python train.py --d_model=192 --vocab_size=8192 --qk_norm=false --attn_scale=0.125 --tie_embeddings=true --decay_fraction=0.788 --doc_mask=true
MLP neurons of a small language model. Each row is named by its layer, matrix (up: input weights) and neuron, and shows model dimensions 96-191. Each number is 200 + 30 x the weight over its row's rms, rounded and kept within 0 to 999.
Before each neuron's rows, "fires after" lists the tokens most often just before its 100 highest values on Wikipedia text that the model never trained on.

fires after: " (", ",", " ", "(", " de"
L10.up257,172,178,206,175,163,202,181,156,181,170,163,235,195,230,201,251,249,224,166,257,200,173,189,221,138,241,242,173,211,211,153,156,190,194,207,184,161,213,207,165,217,232,220,207,216,149,189,191,173,182,207,220,153,219,218,223,191,184,195,191,227,205,210,199,160,202,226,249,116,182,173,202,206,223,217,178,161,160,184,226,173,202,183,221,200,171,226,179,223,213,202,196,236,196,138,165

fires after: "-", " an", "==", " /", " was", " un"
L10.up422,223,177,215,222,206,187,189,216,224,219,189,229,174,251,181,198,225,142,177,194,226,206,203,226,190,210,137,194,200,209,176,211,144,198,227,178,190,203,229,210,211,249,145,202,218,172,205,211,188,186,231,234,224,119,178,183,191,155,188,236,220,143,195,190,266,214,215,199,154,207,164,176,234,220,188,186,221,208,229,248,177,213,209,257,252,141,202,182,187,189,232,216,201,222,196,204

fires after: ",", " ", " and", ".", " re", " mid"
L14.up557,197,219,233,173,220,200,204,225,206,173,174,225,180,205,170,202,184,128,210,240,195,224,192,202,185,208,225,163,169,156,134,134,221,280,229,211,159,191,204,194,229,176,225,187,180,182,246,203,176,163,203,189,195,209,225,213,180,238,197,203,221,169,174,208,185,186,239,208,211,216,198,181,209,256,125,195,162,146,210,237,120,249,167,229,205,230,236,171,159,224,155,206,255,188,234,180

fires after: " to", " on", " in", " "
L10.up569,185,224,219,194,159,151,206,201,226,226,213,175,239,231,187,231,229,210,144,203,214,195,187,201,190,222,154,169,211,182,229,185,174,192,162,165,132,183,265,208,201,195,188,168,222,165,230,199,263,172,201,222,220,132,240,148,191,225,134,261,209,194,141,240,163,193,196,186,234,185,263,156,217,253,207,232,189,277,241,179,222,145,165,178,234,155,225,193,207,220,186,211,164,176,241,197

fires after: " was", ";", " also", " nominated"
L12.up123,239,150,237,222,175,173,219,236,215,197,243,212,198,172,163,229,136,235,185,144,211,227,223,232,215,179,191,183,207,182,163,214,151,204,176,154,193,192,201,197,183,207,224,230,250,186,210,183,208,244,223,174,209,247,216,177,248,193,229,223,258,159,242,208,152,170,196,175,189,198,191,199,197,245,133,192,179,171,144,206,200,177,200,207,228,192,220,227,140,215,183,183,201,198,167,177

fires after: "\n", "W", "1"
L7.up397,227,242,212,199,181,224,200,246,227,172,190,221,168,170,101,180,147,141,166,120,222,241,196,210,145,188,190,221,260,211,176,243,186,259,213,201,188,165,185,245,193,170,185,204,188,205,172,177,199,189,219,164,225,182,218,208,167,228,194,228,213,173,160,177,190,173,220,222,218,214,194,237,218,202,191,206,144,177,225,188,219,139,161,224,203,154,191,186,199,207,142,142,224,231,208,197

fires after: "\n", " (", "."
L7.up409,250,252,200,199,208,189,213,229,242,169,180,223,109,228,162,151,168,161,225,206,219,221,207,227,169,168,157,211,199,195,142,182,203,229,227,183,197,207,215,192,160,218,219,182,166,201,206,173,199,203,202,185,211,203,207,208,197,218,217,203,215,192,215,162,191,140,200,239,237,199,169,201,206,226,158,213,177,167,199,184,188,172,135,232,187,180,216,191,205,213,143,159,274,258,185,181

fires after: " a", " the", " an", " ", "-", "2"
L12.up112,158,239,196,192,215,259,183,196,161,169,193,235,185,208,173,212,229,227,229,202,217,190,258,244,199,181,244,177,220,194,143,165,168,162,162,184,212,201,200,171,185,239,139,211,202,247,231,161,222,188,229,182,201,143,228,175,175,215,220,167,212,155,191,134,221,179,200,191,184,216,197,247,211,134,211,233,165,149,234,164,231,185,215,170,221,118,193,204,198,194,188,186,215,192,195,173

fires after: " |", " ", "|", ";"
L6.up536,172,171,237,175,216,186,211,135,211,168,213,157,196,139,219,222,226,161,163,271,231,182,223,181,188,171,195,200,224,199,147,127,176,238,236,164,129,161,199,163,190,198,171,193,162,212,218,197,203,161,238,256,199,173,226,190,201,212,212,187,227,200,200,214,232,162,202,218,183,215,197,223,221,249,244,203,174,161,135,223,208,192,201,204,189,193,171,196,176,192,260,202,221,189,191,198

fires after: "\n", " =", " is", "==", "===", " a"
L10.up702,205,191,213,201,190,222,184,206,212,201,181,226,142,194,204,174,224,127,180,204,185,106,228,202,195,209,155,237,244,214,188,175,214,182,186,185,194,177,192,233,174,202,216,215,236,155,204,202,150,185,227,205,192,203,236,257,176,164,236,164,234,175,156,180,248,155,234,241,137,168,218,214,199,222,182,245,184,211,182,229,234,218,171,246,233,203,187,208,228,174,232,205,207,208,252,182

fires after: " is", " was", " a", " had", " are"
L7.up74,215,175,200,207,233,216,156,171,213,205,142,202,135,238,237,189,206,137,228,142,177,144,227,226,205,240,219,214,183,187,198,198,216,131,178,172,150,229,244,225,161,143,151,209,229,150,178,198,230,181,230,222,244,176,226,211,152,203,214,158,193,144,204,189,224,204,208,175,209,175,264,222,204,234,167,229,205,239,213,201,153,254,144,222,250,217,203,200,177,178,223,214,188,185,224,186

fires after: " to", " can", " would", " could"
L10.up536,211,188,243,213,171,244,189,241,201,193,168,213,254,181,194,233,226,188,233,170,183,213,241,203,169,176,154,175,237,190,183,212,192,212,180,173,221,169,237,182,215,180,165,203,209,199,263,181,155,186,203,166,229,156,155,187,247,219,167,244,252,175,168,224,215,198,211,166,239,246,296,206,210,243,242,181,216,180,157,227,169,177,139,179,180,196,207,192,139,208,179,178,244,215,250,185

fires after: " an", " a", "-", " the", " An"
L10.up742,214,247,198,198,188,269,208,217,189,192,205,218,178,202,188,228,259,169,226,208,219,166,198,201,211,200,196,150,182,193,174,139,189,169,172,182,212,205,179,197,238,236,161,176,219,224,255,202,222,176,221,202,211,188,270,155,195,125,244,175,204,155,187,126,238,192,195,224,196,184,196,225,215,150,202,245,175,209,189,185,240,139,203,244,263,161,210,209,196,197,165,192,219,239,171,207

fires after: "\n", " career", "s"
L2.up235,265,243,201,233,218,196,207,200,224,118,202,228,54,168,159,183,245,156,221,224,207,178,187,226,129,226,226,200,244,238,226,189,207,198,224,209,219,229,209,161,178,206,188,148,174,234,179,183,198,185,178,167,200,228,180,223,156,242,179,227,157,229,214,181,170,218,205,187,192,180,183,220,184,203,152,207,139,220,215,182,222,219,200,215,182,188,200,206,197,143,146,221,196,205,204,199

fires after: " a", " an", " professional", " American", " former", "ed"
L12.up474,176,218,218,189,191,223,207,212,207,167,171,279,216,246,188,211,181,204,205,216,259,200,172,215,249,195,203,172,216,195,196,179,197,188,196,203,151,258,191,169,241,244,155,183,263,137,215,172,222,207,187,171,162,207,257,194,228,189,228,213,239,161,216,172,182,175,219,195,163,211,201,180,229,202,189,226,179,240,210,167,231,187,149,172,226,167,187,177,179,168,180,196,200,189,190,204

fires after: "\n", "0", " —", "7", "3", ")"
L7.up432,236,158,257,194,194,203,219,216,210,201,232,200,191,197,126,177,189,221,188,177,193,208,210,238,203,190,178,247,218,188,133,181,204,205,153,176,186,175,172,250,160,221,226,202,165,211,191,197,114,210,226,191,242,231,205,209,188,243,220,224,219,180,146,178,221,175,215,207,240,195,245,246,212,199,121,196,124,223,198,226,209,164,256,199,158,191,207,220,187,225,188,184,170,173,197,170

fires after: " (", "\n", " ", "-", ",", " \""
L7.up624,169,209,203,205,203,194,203,145,196,103,166,170,138,175,222,245,210,186,233,255,224,203,186,218,207,207,225,235,171,175,195,118,184,185,219,216,161,196,184,148,176,215,199,180,159,163,216,165,141,204,225,248,172,211,270,192,184,200,225,151,212,150,196,178,164,208,189,206,145,161,206,152,226,223,240,222,149,163,170,243,173,183,168,209,209,197,236,198,179,246,193,192,253,203,186,213

fires after: " (", ",", "\n"
L10.up373,208,178,220,172,208,244,209,220,204,175,215,220,120,235,161,196,162,174,138,249,197,233,171,189,170,189,188,224,194,188,178,166,208,218,267,210,191,153,158,172,188,217,243,191,250,146,169,199,194,215,221,211,178,173,209,211,206,173,206,194,232,208,164,229,162,132,218,206,187,190,146,202,204,253,201,222,159,190,173,249,205,228,181,213,190,162,186,247,213,178,179,168,252,215,180,181

fires after: ",", ")", "0", "°", "8"
L6.up559,229,241,168,179,220,226,204,247,220,202,197,183,208,189,98,198,189,234,188,155,234,248,243,206,216,204,192,241,203,192,144,209,170,229,171,186,155,178,246,251,149,184,216,221,167,193,149,189,199,179,243,177,249,191,225,195,138,256,190,215,186,187,153,191,177,172,204,202,254,213,219,229,213,266,199,189,161,236,212,213,184,132,202,199,152,209,223,209,180,195,194,206,242,222,176,186

fires after: "–", "-", " was", " /", " (", " is"
L11.up599,210,254,201,231,217,204,210,194,206,177,167,262,175,238,125,208,167,184,224,183,208,199,193,203,143,155,169,199,220,200,194,124,189,201,252,189,189,201,191,206,198,254,188,202,224,150,224,204,203,164,188,198,217,215,224,233,253,169,216,171,223,155,152,182,242,113,217,215,198,236,196,177,211,237,201,206,187,179,171,225,160,174,202,263,198,156,163,205,178,180,180,205,259,218,242,204

fires after: " and", "2", ".", "3"
L12.up177,212,187,199,223,198,180,175,216,208,177,192,189,197,255,174,207,229,209,227,205,174,185,158,240,167,182,167,220,246,198,182,188,188,175,197,221,197,263,220,163,187,228,165,194,216,209,234,210,209,163,160,213,186,208,161,230,202,186,204,209,200,166,164,157,229,182,209,157,226,247,185,196,190,235,231,235,207,137,167,255,159,232,179,141,194,182,201,192,123,220,185,192,204,211,211,216

fires after: ",", " ", " and", " was", " to", ";"
L10.up38,242,175,193,203,192,156,199,200,181,178,265,215,198,146,209,212,172,216,154,242,222,185,219,234,204,209,279,177,198,173,178,158,166,195,203,198,196,178,224,178,201,229,203,202,216,109,225,226,174,239,221,214,195,225,219,197,220,203,191,219,166,152,217,228,224,195,207,189,190,176,186,203,190,264,207,188,211,166,169,258,162,204,198,205,230,198,192,172,151,215,259,178,238,176,157,197

fires after: " ", "6", " |", "4"
L11.up615,200,177,238,140,183,220,207,250,139,205,226,189,220,164,226,181,250,186,218,210,186,189,221,184,246,225,197,165,171,141,146,170,196,205,162,191,134,200,208,183,206,183,165,242,205,214,245,169,225,258,271,191,198,188,187,159,189,224,211,164,203,191,186,189,212,197,226,183,227,220,244,208,217,202,231,187,215,209,193,203,159,235,191,207,166,193,173,240,165,214,208,178,185,160,173,173

fires after: " is", " was", " a", " an"
L11.up711,222,204,210,197,207,196,127,192,233,191,167,270,162,232,197,172,179,179,177,192,213,174,219,226,214,204,181,198,223,223,164,198,184,211,185,171,131,193,210,233,190,241,126,200,252,133,158,209,192,190,215,199,263,182,228,226,194,194,220,208,207,169,166,162,235,195,224,208,164,212,243,186,233,191,185,264,196,174,176,192,200,169,177,215,251,150,197,211,229,202,204,227,211,192,197,210

fires after: " and", ",", ".", " /"
L12.up338,201,185,212,189,193,179,163,218,144,179,221,228,262,215,212,178,187,186,203,191,147,196,168,225,158,188,210,181,197,190,143,189,209,163,163,261,183,154,170,227,203,190,172,256,218,189,238,152,195,172,192,173,178,189,177,208,175,204,194,252,200,170,160,164,177,134,188,175,224,231,260,205,190,203,168,259,251,182,217,215,193,252,187,164,189,210,157,182,155,263,200,212,141,187,207,268

fires after: " a", " was", " the", " /", " an"
L12.up36,198,201,235,193,168,191,176,187,202,199,164,271,223,232,209,237,160,176,226,205,190,174,173,196,207,197,186,209,225,219,179,190,184,212,227,172,164,160,227,167,178,232,161,240,267,141,209,183,219,198,220,207,200,194,276,238,222,222,227,166,279,150,238,163,147,158,216,206,141,217,200,194,238,240,207,218,184,160,210,266,214,251,140,219,217,197,213,177,167,218,226,209,228,211,182,196

fires after: " to", " on"
L11.up442,172,238,204,207,173,197,181,208,207,209,167,154,230,228,204,236,236,222,205,178,204,191,228,215,207,252,187,138,181,179,158,182,172,163,111,181,218,193,247,190,207,180,175,224,169,222,273,216,240,201,217,182,232,153,173,167,176,213,204,227,199,174,162,221,195,245,205,197,252,225,279,171,219,212,236,195,204,232,173,166,119,200,124,188,209,221,201,185,174,168,157,151,158,212,238,196

fires after: " the", " a", " an", " National", " The", " former"
L12.up674,181,253,249,172,177,255,186,215,231,210,175,260,219,205,220,236,170,125,235,222,171,175,200,202,223,178,216,156,157,200,173,212,185,187,176,216,199,169,202,196,218,222,126,195,189,187,280,191,206,191,241,211,233,142,264,200,217,165,236,217,222,186,191,134,250,160,211,205,159,256,196,218,238,165,197,230,181,174,211,212,216,200,169,155,245,197,250,172,177,191,200,201,206,180,200,210